Weights of a small transformer language model.
Size: 16 layers, vocabulary 35100, 98.8M parameters.
Architecture: rotary positions, no biases in attention or MLP.
Training: a variant of Muon for these matrices, 4655 steps.
MLP neurons of a small language model. Each row is named by its layer, matrix (down: output weights) and neuron, and shows model dimensions 432-623. Each number is 128 + 24 x the weight over its row's rms, rounded and kept within 0 to 255. Numbers have three digits each. A neuron's up and down rows have the sign that makes its largest values positive.
After each neuron's rows, "fires before" lists the tokens most often just after its 100 highest values on Wikipedia text that the model never trained on.

L13.down1192:151111137142155144116120138110107132114115126151076151105123105133099165128181131133113136138112130162097100102152137125112115151140153107139127116139168123113154096145134130107109091116097144134112155129129131135116121094167156202128103105105139124159135121110139116108116100152138142112147134169164102143085126127132118155113155114126101171157115129117128096165111087123159103167095115107131111155100118189100079153111118101113153125122122117129141151145129125121044106189102104110147152147142110104114106102161149132140099121144156097108096080112132135149127124150127113101
fires before: "of ", "in ", "at ", "and ", "Christian "

L13.down140:123092119155118183119111133138085122086125128161139114145131132085106137118123097127084107127127097134146139119165153140148122085140149127127100133140105153113104119144126157157112175105127127145122174151076112139152166154127128142121146152000089167049096138132137166150115120136119112142098129111119093120112110151146139091146116109145100109114134113159124111141115120134110099154115140125095151148146142174166112141118152135119140107157115066139135145105139135087102129124163113128155144120143135108139120109159165106141091141140113138092133123151114140118096116142160108128
fires before: "'", ", "

L9.down842:084120102147143129151088061160120088171123114093124195162130141097120085130135145173164137169150126140140118115127114139120112168115101120154157123157113132116108128118133119155131075125184141102116120088119115145165100143139147113109101171060107122133081125150171122142110115130144137170084099101150086109137099100104152123138151112151152112134092130153137117146144174109117147127118132116151131109157099088116146106100096124134143110109123110139091174118141088132149081145136117118084112139149148108108117126128137117180115107125117139098098153167128120057160096159146141142
fires before: "5", "5 ", "4", "4 ", "7"

L9.down478:122075157098139122117110100167116103083125117121137098153134100158073111130113127124099118134138112184164147117133128161164124154072159132133109109163145095159109169141147104118125179122112104149135132176118115105182118173134124148134122121145162137165128117179150124103124133150085127133127106127158094136119141116116114138155169125184140120099082078086111153134145109140095132157145132149108149125119191154133107137144122125133155118107147149135115115092131118105155117115198134196174144142053117105108116139087149110166068146125145130109110096108123112141105138139171151166
fires before: "the ", "to ", "his ", "a ", "in ", "that "

L3.down1177:122101131162070128092151113185138149094117149148118151158061130156118153126115134107156176105103163121145095068140129096110156132136089099175114153157152127096130105117165112117145128117106149129135091137152095121143115126082111130096101111110091148092126154095099166096107184114154108131114099142123135126142140171114134136155141097169157143151118103112111181132099104150113110118120136141149103116155131145107138124114135143105114121115135138164131115078090099123073113129124095087126127074120166186103097136124168174115124143136124126204134108099147111139074109097111109135
fires before: "| ", "|", "1 ", "into "

L12.down566:140095136106137159118177147139178138127146091096153127121149115099139141144145107132108115153128111124158159127135170087156153146182139125117138105171163140116126132111106123134157134105118062105143117124130135110106138135108105134111107142125124122139100128114103129098101130155140114126174158120119137124128145154150126129118096112131152111183135140134118148124129147126102127149123115047122154160140106115166104134129149159152162091106158139135212146141095130124148133117133137134131162168137133141129144100127149157120140125105141089119103143121120082128116138107120144164
fires before: "by ", "to ", "with ", "in ", "for "

L6.down948:114160102099131130092117110132147144149136104141142108113130096096165090136144095124119144126123137139129105131087104152117155125138139120127116105152109177166146137055078109112103104146103137081094079106147118096126122104094088122165147134013185112089137123141098126163097178123155141125099138131119146142164083123097160164115136109132116116159130101173159134103134102176116117102094092115130182114118130096101098113170167108125127144146117160123113165116135107094099091095148170162098114144122116173140146117129130112088161137134125128164100117165100108152090133120077110125
fires before: "', ", "; ", "'", "–", ",", "-"

L9.down808:121122136086128141176099150192090148067106122088158118130127124159099087133116140137152104114124094101140125156144120131128152137121132111093140104117113129117142101109129088101157140127127111119162158144171121127054136122084071123122140146177106093152142121143173129102146127148140178128134141103128143119139107151123090108140164160157151128148125092135132183152158145108156136099103145122121146129152169138086104133157156116164157165120126159146116132140116099124075139155137107141151102085119141096129120088143107122160088086144146124152134116135158127143125114107102117117
fires before: "of ", "and ", "to ", "in ", "that "

L9.down756:093159145125142135109136108142128137112130130118105112115121102141133110102151130105109128125135141176107166154090158142110127103149103123109116154109130147111137164114097094148117093158115112112145123092149123092137111152128093141130087130000109160161128121098132134108154124093144132134126102111144094155109102132095168105114161101122134105117174118094120097117123121107122144113080141139129121120119111141137139089153116135129117096130093112109149089132153142127173120122164119131106159112134159162102133168146121142128130142120122151103076140143135149128153156134155115144
fires before: "\n", ". ", ", ", "-", "–", "."

L3.down458:099128133097135123108120093088144121128125136123114141155133150129157126128125134146115137101106168124133126154147095152108132140110109115118129132115089122140107140118096118137145118140125096113117145132124120136147140112114107128092115119000135120112122158128105107176119113134142117154138105155152117095109128191143162124158132169158095137140143150151151137119132123115127126151112118149129174159135139134139129147149117139108154137124140128105114125129100120124113118093137134152114152099117125093159104142084129113105145171120121134132175146137109165083110136129134110119
fires before: "\n", "\n\n"

L9.down270:134076140116105162078161157122145163112124097141141135095128129111096151119152143117120153121131116077125164131100151138122107134156138102118097138124119126125126142132145126167077113105099104129127164053135128142098099137130148089137138167168128118123112143138103161114122118099159098140115088153148119119157126123102138108134138101096167154080145089096145104140145084161095152128134118114117165111135137092110135148128113115129099140117140093124126128125121101158156140134140129146185120119134118153142092106125167094102142128109164190122119154125143115140103102128152179117
fires before: "| ", "in "

L3.down299:111125121127124130119100166118127113143116146131144158166121144113110150123126140122153103120120146114096095117135118137138113139086144103151155139168144101139119171092138139121115125122096130160103074110143125090127142125111102127163107118168125137091149133102120084132152143135099150122139141154134139150130123141117156146084108072123089129137130093148158132170112122137115108142154146120150103080140139127096116132126150122097122126145111126153125107132138137093145121108117134124132136141127145150092094122144164128153110123137121124144146121146170090104114127114121149187
fires before: "\n", "\n\n", "| "

L3.down878:117139139151124119166084153126121154141110140143145126111147117096137160121139095137142128128140163153122154124108160079115135114091110143090121130136113170138111146113132136139089145123084113156130112110110117141175085130119148104136107149101133105140158152134139153073105107088169111132109101107118140092101111127106116150126142096088151143145194088139129121159111097103128121122126143117161106076120166135155103138126113151108137156127115091137157117122155099103113157101108116088135149140124147160117107147171158117135082133147115135118100155126161148166122078147111163137
fires before: "| ", "January "

L13.down700:112167209108121144106183156140105105127175134135075114122135101126153101072150143141122116116107120102098123124171175138158150125138102127135129104108131137162131120079113086091116128119136106142174093163144137116121160153160120162143145148000146102127117112117183091122129095150135114145147130134147089146128170123106140165094148155101158100122088128104138133166132158119142112104074113096152142081109146123078136154140128141181150146141101130155130122113126169116136115113112131157117095141092125077152101143123122151147149113122119122181109120157099093110119122087105152151
fires before: ".", "″"

L9.down149:126128114110117127101137167153125156156135112081176146148157114128136143138147096142133147119139118170143118110165135126131183157111144101134120102123105133146135089057146148108150139126124142150132141137098106114146126126111123097112091150000110116134108136152146156136135129138092119141131142104157128142121139116130127125128123122132164173141148121134121125152127185105148138134107074142120163093152164126095127127126103161110117153160114143135108145154158146125148118120142090134123103124141131130121104139118114112162133156159126119132117146132141141099135131136118119138
fires before: "\n\n", "JPN ", "GER ", "NED "

L3.down51:124130092157127185096152142135164116122129099103112087110092143136124145105152092146119112106123097135145165082118150131183131116163135111170116132120110140123130108095120174156128171113143108162096127110120139149144128146063114131139071136179153168160129108118120089150164134103151158095159143130153136085158143139146118106123118102156132092132091099140163138118150148174141129078127143114173132107133153067137091142123180159148124136176094155125155136120107141122130104142147089146140144141093130098101113154137112127120126151142100100132150114141118080145126088075126178135
fires before: "by ", "in ", "to ", "as ", "that "

L13.down259:112132158098093111161099146150137144132134114139137135096159104117116128158140119117183144103107168105122120150105123129113151168127104105126124122100143131152131099108175105141138120109151099140148118161143163110126155133103120092117100063091133126141115082149125143137112160164077141134143110123140118135132104130087187098119166099187103104114092092133144167140110128169102100148130127151136120143156131183091159092131147115079097098168107128119149149131136125101178125117108109140129166118148120123102100091152151145145137152120136124167149156167124137186104121128112097132
fires before: "202", "201", "200", "| ", "– ", "199"

L13.down1062:173132168122107121125122159143142156119074126129153183121139182116090102149148120142108169162132140105158137116130151107095195091110126075147159109134120129112115102143144102125091151103147142173106118111148186175123083142172167135135154159225112141155142141118204157117119120140092143122144139127120108144114118128135116124089138128081115118107142124154142117145112129127090111158100170108148136128104090165137173161121106105098141125152123133136136111087067136123135133133129150143105166078141134085148139131130090125125098111131112131122136125115161118111108144099110104136
fires before: "by ", "and ", "in ", "on ", "to ", "during "

L10.down1275:150125124142134168150130151200160167115108103086133121136138119093124157133152116161100149158197135142130155130168146144131113122157124082105168163126141123129162091160089112100124159110046138115120107118176123159127125115138148141133073168117083104159155120104118085165096094147187140131162100149168107147141123145087164120173107113132096141083177132148169103144125127121126099147156165171095132119131107149133153122106146157119128140162122131149124147113111139100125128154124116090138092171131135125129101103139134098126132117119131108106136115123128143135095133137112132145
fires before: "of ", "in ", "at ", "and ", "Pl"

L10.down231:127175124135133173133140115141131074097124087125117132112163090123138126103134111130078113099104133125121120117154104116130142115139113126095157118116139142144111095125113129148161101177120128113140142140072139109175134111101130131136135116000146105161151135100135180167122178166158111127134136103138150130095135181092178108119125114116148096137123141094095105126109135107112138104136154133136141148142107152121123104136104140134114138097090120112107076122122093070094082155128125145125110149132122146110090107144123094152150140132172147121098147168136152138123103123143113111
fires before: "\n\n", ", "

L9.down528:146152120098139163122116090147124143151130131101134094123140164150112132127159128104094157148134149118129118148082149086130137090172127108122115107116165149143127149115137072099152131141155139174122106134089151150130191128146128100164071082066153140105101108120116145155150132132167131139124131149150174113097126129142115137100141095132108118134127083154123091119128144139143134118101122131148081132125114097108180119120124153119087117120140136085155135090174096105117129087147119121092116150153128118105119149126144097143176115117110113134117101182131143180085144120081130113
fires before: ".", "% ", "; ", "-", "| "

L12.down453:155086115120115109120145136091103129169086121122131120124051149168136102159156109134108089109098137086083134162142111137154187106179110132109119097108149125086145120108128084146144119102139136145163183121126118084137156111096112090146155119076151165143152133161112127142136123128111110117145121091126159103149130133117128147149151126114129142174126099123115073119129163122179170122094137132136121133146116140125125128131113171169126128083129164179116139139114153140143173155106161141142173095127119141117118121114131099104114155130143125133107138120164133101085112157153119133
fires before: "0 ", "1", "5", "0", "4", "2"

L3.down215:146157160106153112097107150144145171101128170092096154120160124124124111101125103175128122098082165150106122159118147133134099082123100163161107133116131136130102125135131135136084112133095129150075095115152112154113136112118124166153135123113174123092160127089121128088116139147138128121161125136097132158109156094125114101114140068126119136125158147150118161147108083119111115161111095149180117157091135145140137140126152101122089147115151157146137115144126171077116086138141121128142153158113165147130158131119150139147128121116157092145164133149116139182076161183107127119
fires before: "| ", "|"

L6.down425:143140136112160148109143117126102164150134104110135145161126084145171123146133133131144155115103128131099175148157091135118173120091134118112163105138098157138121132074124134108131132145132149113118114145108163094176075132150103167074093129000149098089159125169120131141113158130147161153153108169144138124122146117094135117133131087136134162149102082129079134129133140110149174158156132137161093115108111117137137161144106150111149117127153144143132122159139163141139121102095114139128131124100150143108131135100111131126160133147126170147157166135075143148114106120137120138
fires before: "\n\n"

L12.down621:085152159124154148130114141118099118115133093145118069105105087145118149149115148172169119104136130125105133139133117143120091123118109131118143101121141141144158107137107124132118147109115140074160147117131111140121100112083148159132116123177130092168114121183129119139075086135132128164124176103140087157095124121136106108132096158126119152166131105153109117126126128118152158135123133140098107143138144159136066119129136127124071113100109130122161143129119114119121146159134149083117133150122120101175133123096157091127118095123128145136125127132109076165121116105095134065
fires before: "that ", "\"", "in ", "the ", ", "

L12.down219:115082110137120116139101157112132096160114125138087164164108154091145143125135116133064090132162109126137090132165116131143132134094137118127143103137120102136153155096154143127128138125128129122152134108139157153117087111100135157092113146123123116171162115126105115159110120086117114162105152154110116158127175134157094091155118135141133134148145160164098103172149107098157085115145161141098108103159190148091081114143153118120137103125098061112124111152143141109124164113135148135120169087126057096172166129147082109143139122159133136188123120145122162131141088181130112114
fires before: "199", "198", "155"

L13.down370:116154103110109108150136095148132093204126144179119130139167158122158122139129131118126134113112142159127142104147088144141125126139126178117150118121134104132115142125145135101147115141124106182137113112114138108123120121115123095067163126101118149099115102119146108154112103140180098096163137117145141133102137112157113094110116148140165116131167130153131137112111149164134102145145123118221093163138148077136138128154143084162139138126186099098146152122143134145096107158110155176092152136172095103078116132174114093255134129103159138122094095150090149132112108154118156121
fires before: "8", "9", "7", "8 ", "9 ", "7 "

L9.down146:129111109157096124133108145169144106186121152157134152108153132130131113144119151109167151156131133089095157151143133160153159125144127123122147130111126100132158134164166148111159163105092115096170161154139109125117113092154131163209084099184102115149180147163140133152111150130123117102166142128128171107154108143136129155172138156105130116116125146133099107079148144172127103098118148110132125122147085118087106100135158098148171112151145110123126146153130149158121079135082076129180095121118163103102152106100100123104157147135126143117129113118126148104145123140148100115
fires before: "3", "3 ", "2", "2 ", "4", "Sports "

L13.down523:077115131122105161098132128111129175072130092110136139136114114131087114118092135155116098098157125158164116094082137093099114176134145130126121132150119119137146134138138155119107114143147119118132128189102135166159158127158169096146151156081099076098135150140155157144125115110116146108062093111142135139154127109117105124113154081138078173158114167137144122090104135141109129112128117132120130126077136161152116106145111127119140126132072151123188140132136154088124151147117101093127163116160126078092134121145138137147090126137124142116100092176118115136112087107167109137
fires before: ") ", ", ", ")"

L9.down940:164115136122137084104124197136130143128144128091102133129122116143157118158125123134083178138106131132138122161132094119142116126110171126135100136172155195133133157159099109143079130127121122138125130157124115166135154110140112132054154146155161128133123157137117149135123156154098133155127172145146136160121100132141164129142143116094122122129088110138137133157122129134102156137104145134146193126134105166098164144133090106129121156112107130162153150128120103123128127098131133159129142101139089137145130142096166151118143152125145148148144133106111115129111127134127119109
fires before: "of ", "and ", "in ", "to ", "is "

L3.down1266:113121161080114135143121139126121139114125142094114155117161150090134078126170099125119169105125100138131157136141093163126149134131124123157094133103149141128110138134136152126119076124124101118121155105128073129162130152131095124126093115064155134106195152121092150113113192117142124172109126162120128153129087121114173121087125104161139157160129163108133152117150141131112137151141138130160111137155160148142177125164113098160123161125144135155117099122146107132134119138152132119133145154111128102115120160150123107155139117118159110144103134119150115095107117164147085125
fires before: "| ", "|", "/ ", "0 "

L12.down633:108156100137088112135127097165154147134174137160094152155098129124112139108135138141120141158146154144135154087116139142093159123148125108104147098111122136143118096109101142126087070085142106136107143117125159096139095137113118157133186166143141121165088099099123138098127139108110146140112164136072122122146159129089091161111152076145130177142136111109116122136118107131148144101147140115142117111114123097112130140125111164132130166156138106152134148138142112126179099164140134144140096124124165140134099138147131127175148096112146106102116103084118124130162140114153140120
fires before: "9", "9 ", "8", "18 ", "19 ", "89 "

L12.down269:146087141111115116114138103075127167101152167164139116146129126127121148129167085168100126144112133134139120129177147127078107163149082155120119115127168132156099166149115158122141090107102107102096067098119099115156125148084146121108131105062179102080115150090136161140156128114137114117113135124166151131114113103148135140148117181161157131097104147162164143120135171129080085160125090149119166093140106143157122141135145148133120117111138145080161111086152126121120140119158128125173143136118103100132144135121140131111126143111144126172110129152155165094163123088133127106
fires before: ", ", "; ", ". "

L9.down1207:091126108135109090146096139129160124154110098137129119131091147127136100113117105124109150124101146129134161164070107111151143121126095093092136128138096151142122104168117117141114107103166149101124136109121153148114155143131097124127106103126125086140142124126128161180141128120153117088140102150162188122093107156132132135110138158146102135147081079108147092144147183141166155140145153106131126140121128122148135136115115141148124124141103106161114173132111097137115109142097166133149169140128121135050169086128099126133149071114132167102110147123145087114133131141167079151
fires before: "7", "2", "5", "4", "3", "6 "

L6.down489:122103137141153151134157166122152145101102126119125120093108160148101095180116119135111091136113149119104143156136134131174160103099130163122132163103087113137119149141140128109143174126118128147143189124133104104109131151091167077127169145255146144116128107138120135135157115156126136146122098095144138118131141146129131112165092012106112159126130122102139155175173128127094070096152129122124152085100108167115126131112145142122133128138123115175106134123100118079121082137092133126134197116158127142107153084118134125165127107102134182140129103099174070073145143118131163160
fires before: "| ", "\n", "for ", "Billboard"

L3.down595:100090096129127167095138138145103106104142157085122141121107128078131112089157107102187097135120109119196154106139112146126111138123130097118121099179128161165160134147130140115096148093127112120101088141110121120148146118166148129141083114142076135132133110094103150186087133146116147141152101110128129123154127124148106143085132112167123146140133166164133163148110130133144154177156141134124103113141113154107160157138117099104145074151156147153144143118150127128118143122145114150117107121128105093120073123164106149106124148101121152108136164113139104126088149086138128123
fires before: "of ", "to ", "in ", "on "

L3.down96:104124120114144112120161168114133101133149086124118144125098139153136133144118145125119105114131146104130120139107125139138139118099128111149157134135148137094146107113154141126125119151133130105096091088142149099158147117129105106086104113000123116144163116123117091128139153118106114123153146149146108111127089140160139096090152100143157095160136103132114162164109087147102173127104130107155149088105127118134135111136140139121127125112099118153137124126124140104101097145158112115115141139111113116134130134145132121103150137119132148142119133154114111135132118137135127109
fires before: "\n", "\n\n"

L12.down717:097119085111134165149106129118133129127095088130144094178115137122132102127145105087119133161140158156142121109136133125112142179146077136128132081126091157125162098132152107115103073148136129144120146089091148132140122146131124164120106125056132152136130117140154094116104170121139141141155105118177140107120098103103112189068145097144139136145148110155105141135150096131139152113160082112142130124138047159134100108136127099129120094120139163144124157149112142133155142129144178130131117132133129118118141081160101104123107136115161184125154153138126137129112150111146139167
fires before: ", ", "'", ". ", "s ", "."

L13.down381:152093161159133155127110094150107135087109154144123124113121154176124122110122134181130114083151093123149129098120136083095069114128199123152126108122124089110098127126122154118170124116082115144132153150153105140112120111129129098128136169125149118104152142134129145113136112162108155140160116121121111122124134108136160151152143154163116109127160171123107131108171095155145088164086156162136112121157122117109090149124143126123138156080139148113145117112095118101117151133102125156124179136134140125141107130076135110137154142129147140108101142100096167131107118112118117097
fires before: " ", "\"", "1 ", "1", "Title "

L6.down193:116134098091120162148139181156137137146142132116066126110150146157136151110151122151134132120111132149169091124116139093111144131056108111126129119105139176104134148106145151092120110121123124105143061145129131117118116134152140137112088125134099133094154105096146112124191157069099157124132131143129173132141115130155104120087062126129142156120136091138101115115142136128082132141152157119128120122139165145132126133086130135104177119143113132114152116117146111128147111134111136118066121149145145146121173130133141132110130117197104147134153131103122096131125104121143113129
fires before: "\n\n"

L9.down534:116151187153080131121122146136128104146144154124176150104167127094138091159131146113138121132157140135100147118122102109097139135124140125105132114134146077113134107141147176109106146143106145136177118096104124127126078127146149122110096107060122133144070155154108128139117116097140139142129124135118137105102143112092106153132140128173127147142132130138140105141118164115160163148124139123068131100175113129097103109160164126125117091101138173131125105139131144182143139156112136136112124134111116069138122161155109187159119146108150107114111154124152107094137129162134110121
fires before: "4", "3", "4 ", "3 ", "14", "5"

L12.down839:165181119120100107154108107100114155131103161089129076151135134138171132083155116104125130153189147126162127133133160128169128163159126130157140098106172162153125138129124169161141091120113097135114124065115137155118134093100084170061125117065115132137153117129135150155128143087155152129152136114179142130119088163105168072119114141118153117154138101146120113151139162159137143141120144089109141139141089150141182189150150144104152147130120140118160139149115163142119133101111087146139115120130139123132102127107152092119140143137123166124161134129074128091148112124137163106
fires before: ", ", ". ", ".", "-"

L6.down1088:144122131115124155134132106163116155163122160093134125122111144146138154135105089160066120156148128096117129208092110164117123148158155070102139117140130131142119120138114107113147169114091143135143104086158119142119150138109188140085143146086136164137106138155168156124127126155114122111113135138140135150103120178115133128129154125141103135137151133110143128091095136131108150128082117116150127161070134159121099091105138126107123119190105052129125138123169140124159169123151130159097131170131096136126080156127123142140124165088121150143082114142138139165116130141098165130
fires before: "of ", ", ", "in ", ". ", "from "

L6.down1204:119135099126131122118114092122159109089153135120134142117121121148135128140137129158107105123129116119128135150128105119108149133126112124096099097136113124147146124126136123125125120119117156122113172121118127146105123122137155149118125105000131092173123143144154133106126110132163121151155130114098126122144163135122144110155126147106154141107088162110130169119145149147116106129093154114129153138147136131134113142128147146130141128152146111129106140118104134140105141129151116104140128144132102120097124133129111106137128127121102150126150120127111167119142125142112092108
fires before: "\n\n", "\n"

L9.down1025:099145124139126132154118115096122154128133157148097093124120161109102153102142115115130166147098131132122113080115150131149066120127125153099141152131164118169133125129123130121122141161111131100104137132112138126168109157165113175173126123060133115119128122110103137152124133130145099156120185117125128114088157148154141152097128164101181122192154109124125140139133129149121133068088151162174119163115106078156102135151108113139067142137154126100098148124172127113121088100120141125098129128158101128093119129165119124120122146156146140096113165072131167125127118154105144074
fires before: "| ", "\""

L6.down842:120090137134109132136124107111111135137126127123098162201087098115165139127174190140154148122095123111153118131107107152111103134149130133145141106123102111180124137139146104142114082111165111147158125137200125137108141092141085103124140129186079073105131120139156093139160116096125146129135150129112118154160196096136117127146158076138108106098142134157098093156155117158134121133087113172144093145093131138147107103142108138122159101107100137145132113126129170132156116117086110148146140130172152125112124120086135107081161080140118138154142133113117137165138111117101136118
fires before: "1 ", "0 ", "3 ", "2 ", "| ", "1"

L6.down283:111162153142161114110138122140125094151113119131101174165147119134124142115116117090113130123109111157144113122135092133125163108131112158104145143135144122099142112134146119163136111125135091144123129124088144105177151177164132118095141094048157135092148115120128116116120117121155127119061138123158143123142147164130100111087129077169118131149128116114106143131125122100146123134103125093095120126140116150107115161115138103127081107075164203122142165154139123115134133183136080152143116131159145128158115191146136176146148132103151130133109157165124145152129132112133111110
fires before: "\n\n"

L9.down875:145080113110149110174063115155100155145170122133142116175089180112135131111170124135098152094122125158165100140087095096090114130139178116150116104149080153145116157146114127129106103096111123113139099121124138093089126166110141121149127149021138116142127141092130122131122178111112131129118137106121117123153136112114097069134110151212124108104129161130122129117164148140090125129131115124149110117138148126155160109138140165150105147155157146126118102105108129157167151109082100136139088138126132119159086078128137157146115184113144136134099122118144147154128110125111094092
fires before: " ", "0 ", "—", "— ", "- ", "1"

L12.down707:116136116156144172132126160133165136083127080149111109133059131117140085126110119142121125141111155142129128081139094161118080110099126142142107125124108142139159139113104117135124177146127141101155149111163130117117127154122168136148142122176136116167135155138124155171154125109146112104129109153123101168120148083135102134096108135114146143145130110168080149124130124081096151115154157127164114083144128136095122124113107128171146105130122102062123118127081120103105131116122185140076146149138142065105108134101095153110136125117089125182139141148119126107139126128140097186
fires before: "on ", "in ", "of ", "out ", "at "

L13.down480:110176150127140156106121135118156124139135116133114103153138137148138075101146152118149159131095110156142138103169086133132106128109119127107110125143096104148184166135127138085140103106121140119181152160137114157095146143101153109162090130022133148185119134130145173167136105134109107120139131154137136138140165129137153058137149124091138099102120151142179136131106106075101096172146128160128189130133094151147156152123099091152126089133142144138110143135127104113124143136113133102098146158142129162122111160178141106106119112096135151123146146160108099146127096174095182135
fires before: ". ", "."

L12.down1104:114167148105118166150097153148133145117128119156217158129139080090109181127153152105137139136080140126107123124118110124145130114128121133167146144148112068150132127124159093149129132134117138169163146118168109089094064187126083129115123134154151156179135108117108104161152084107117132143129110133114149135111122109162156076081160130158115152123126139157171093155131127125136117154123122130114089090116132123114187101113149114115143153135114123115145051101115100163151139170117164115113142163123119183087109122098128161112137097092141105146114131090148146123094194151122136121
fires before: "| ", "– ", "to "

L9.down693:159141142131116122141102080128210106163131152115158128132150128111095166170122124090125149127105089154106198120162122113145125154120130116131117145108132115106151113120136153130121122151116108138119119152153108131144115152106166134101133124106126093152140125111140100126117137131132109156121153138118107144098132137115105148112096143148093146117102109175104102182136106098153166149132108110129063153119126127132178141095085123126118148131095181123108129134136150136153133150154131111135133143132094109116043157126115105111144131106117120209108107147151135140107127130082087131
fires before: "of ", "a ", "well ", "the "

L3.down1214:141109140138114132154079132123137130113138139086145128109138165174091096135122103213099130090141164154104154118140112147119138091116104107128121146145085126158123129108131095131108135140118131123149089136140113160121104141154124127141109115096125156084165125155147086124108090129134107133137161137120173122112135121114103130131179155114124139133107165126127124149142128117126150149093110118116127138083169144101086125112140125130106128128134166154119145094140102140189113108105166146151118165073144163118134125119139097171130139125101093125137111152106119110130114153128132104
fires before: ".", "| ", "; ", "–", "-"

L3.down243:173113073137141175126152129160129130111112123097144135120188154171125156159177123153148130154137104156109129141064124093076154131115117131122116101110143094128153149097134126105126102129178166123081096116109131120120138143103150094124161124033096128052101103109111131154107103136132094120129157155140139188140139120080191153138115188137107065122079122115181153134152142112145153130108128088135182125103162117137151132165108128135087133154095137167119180099112157157097162135123147142117135129156092135135137101144131098137137130107083150119128126146091116134152122149083097128
fires before: "–", ".", "th ", "; ", "', ", "-"

L13.down836:131105122125106132140152144157123118121128151138132130129140113119100143104096100156128127135091126088134115124102149156107122080173174137134176108141122118150154118161125122079134129153130085169088147146125108136124135121079076147158103114055075113058101121169162096151109095136119147115145151173160153125148092143122107128137133141132124104097144089116144092125094171126097165135101152125149170095117120153086156133134132178130105169128136166146105134139147116097084133144138123124137140150118135117143149163146172118102097087159087095162162111149156169109146112087068161176
fires before: "% ", "| ", "Pop "

L13.down93:112109145111129117181124123176132146162118122155110119133109132118169125123144111160152110144120109158157117107089134112100115139108101123106146093095101128127115128146144173076140079133109137135130119085158160175117133132076060129122172143115124132115159124133104175117166138116133095147131178131145105141120147133101127152120130096147132141135148139141107120110120147142158115103127133100184138113124151115117126097144135112160171179159183142170149172148119090136160124138148138135096151148163135157125094072113164119132094110120172131157131136115181152099118118133078158127
fires before: "9", "9 ", "19 ", "19", "89 "

L10.down932:154175099144079112087097138124120180116134130093144123133130149119137088146175102179122151160113116116126133135118100140114106135135143092120178163163108110134123142161162102150132128133125143170140117166094126134127108149172150143168113156139155078133154150153150093123141129129118150112160137121118113129117099134130134117087174093135142151158126095104064096111137112109128133148102154145098138100124156122133138135138132151127118147138094153139161130152128138135124136129108142121120143127098140141121171156135131138175086126144132126126146105113165117139117128216133100152
fires before: "of ", "in ", "he ", "that ", "and "

L10.down842:115085195127094106139103180148132111116149098133140145121154127110111122143163111129143171128160134157126131138121141130085087131143092143122137143170105109151145116166170149124107136134125140117136076110141091109135123139168147120128117151199125125168076127153112145132129105093134109140132149112124137091082106086147140150148104125153165137147101117162161103151106148115134157150121154105100116100123117135118094094157116094138147082085156139142148118150141107117141117168101149136131121131113123118115137142157150121143104117138138103099113131114128118072156115158122116121
fires before: "4 ", "4", "3 ", "3", "14"

L10.down1104:107115103149137168136154139196148137132136099155129107156149081115121108117172145128148130161116105136069129166157111151094165155143126140119125158104122120155148137143134135158135136115104132088141116100186098131140122134173141174149176075114133101136149144145137106134148103124119123102124148131133095114129136096139115145110144164115135134115149109137103106117104111126150105088148076107134138096089125110128115073116154144113090123107103181130135119134108128105133107161104143094173130101149149123092064192098134111086145107123109128128152129125149124127138075172151127126
fires before: "that ", "of ", "to ", "the ", "for ", "in "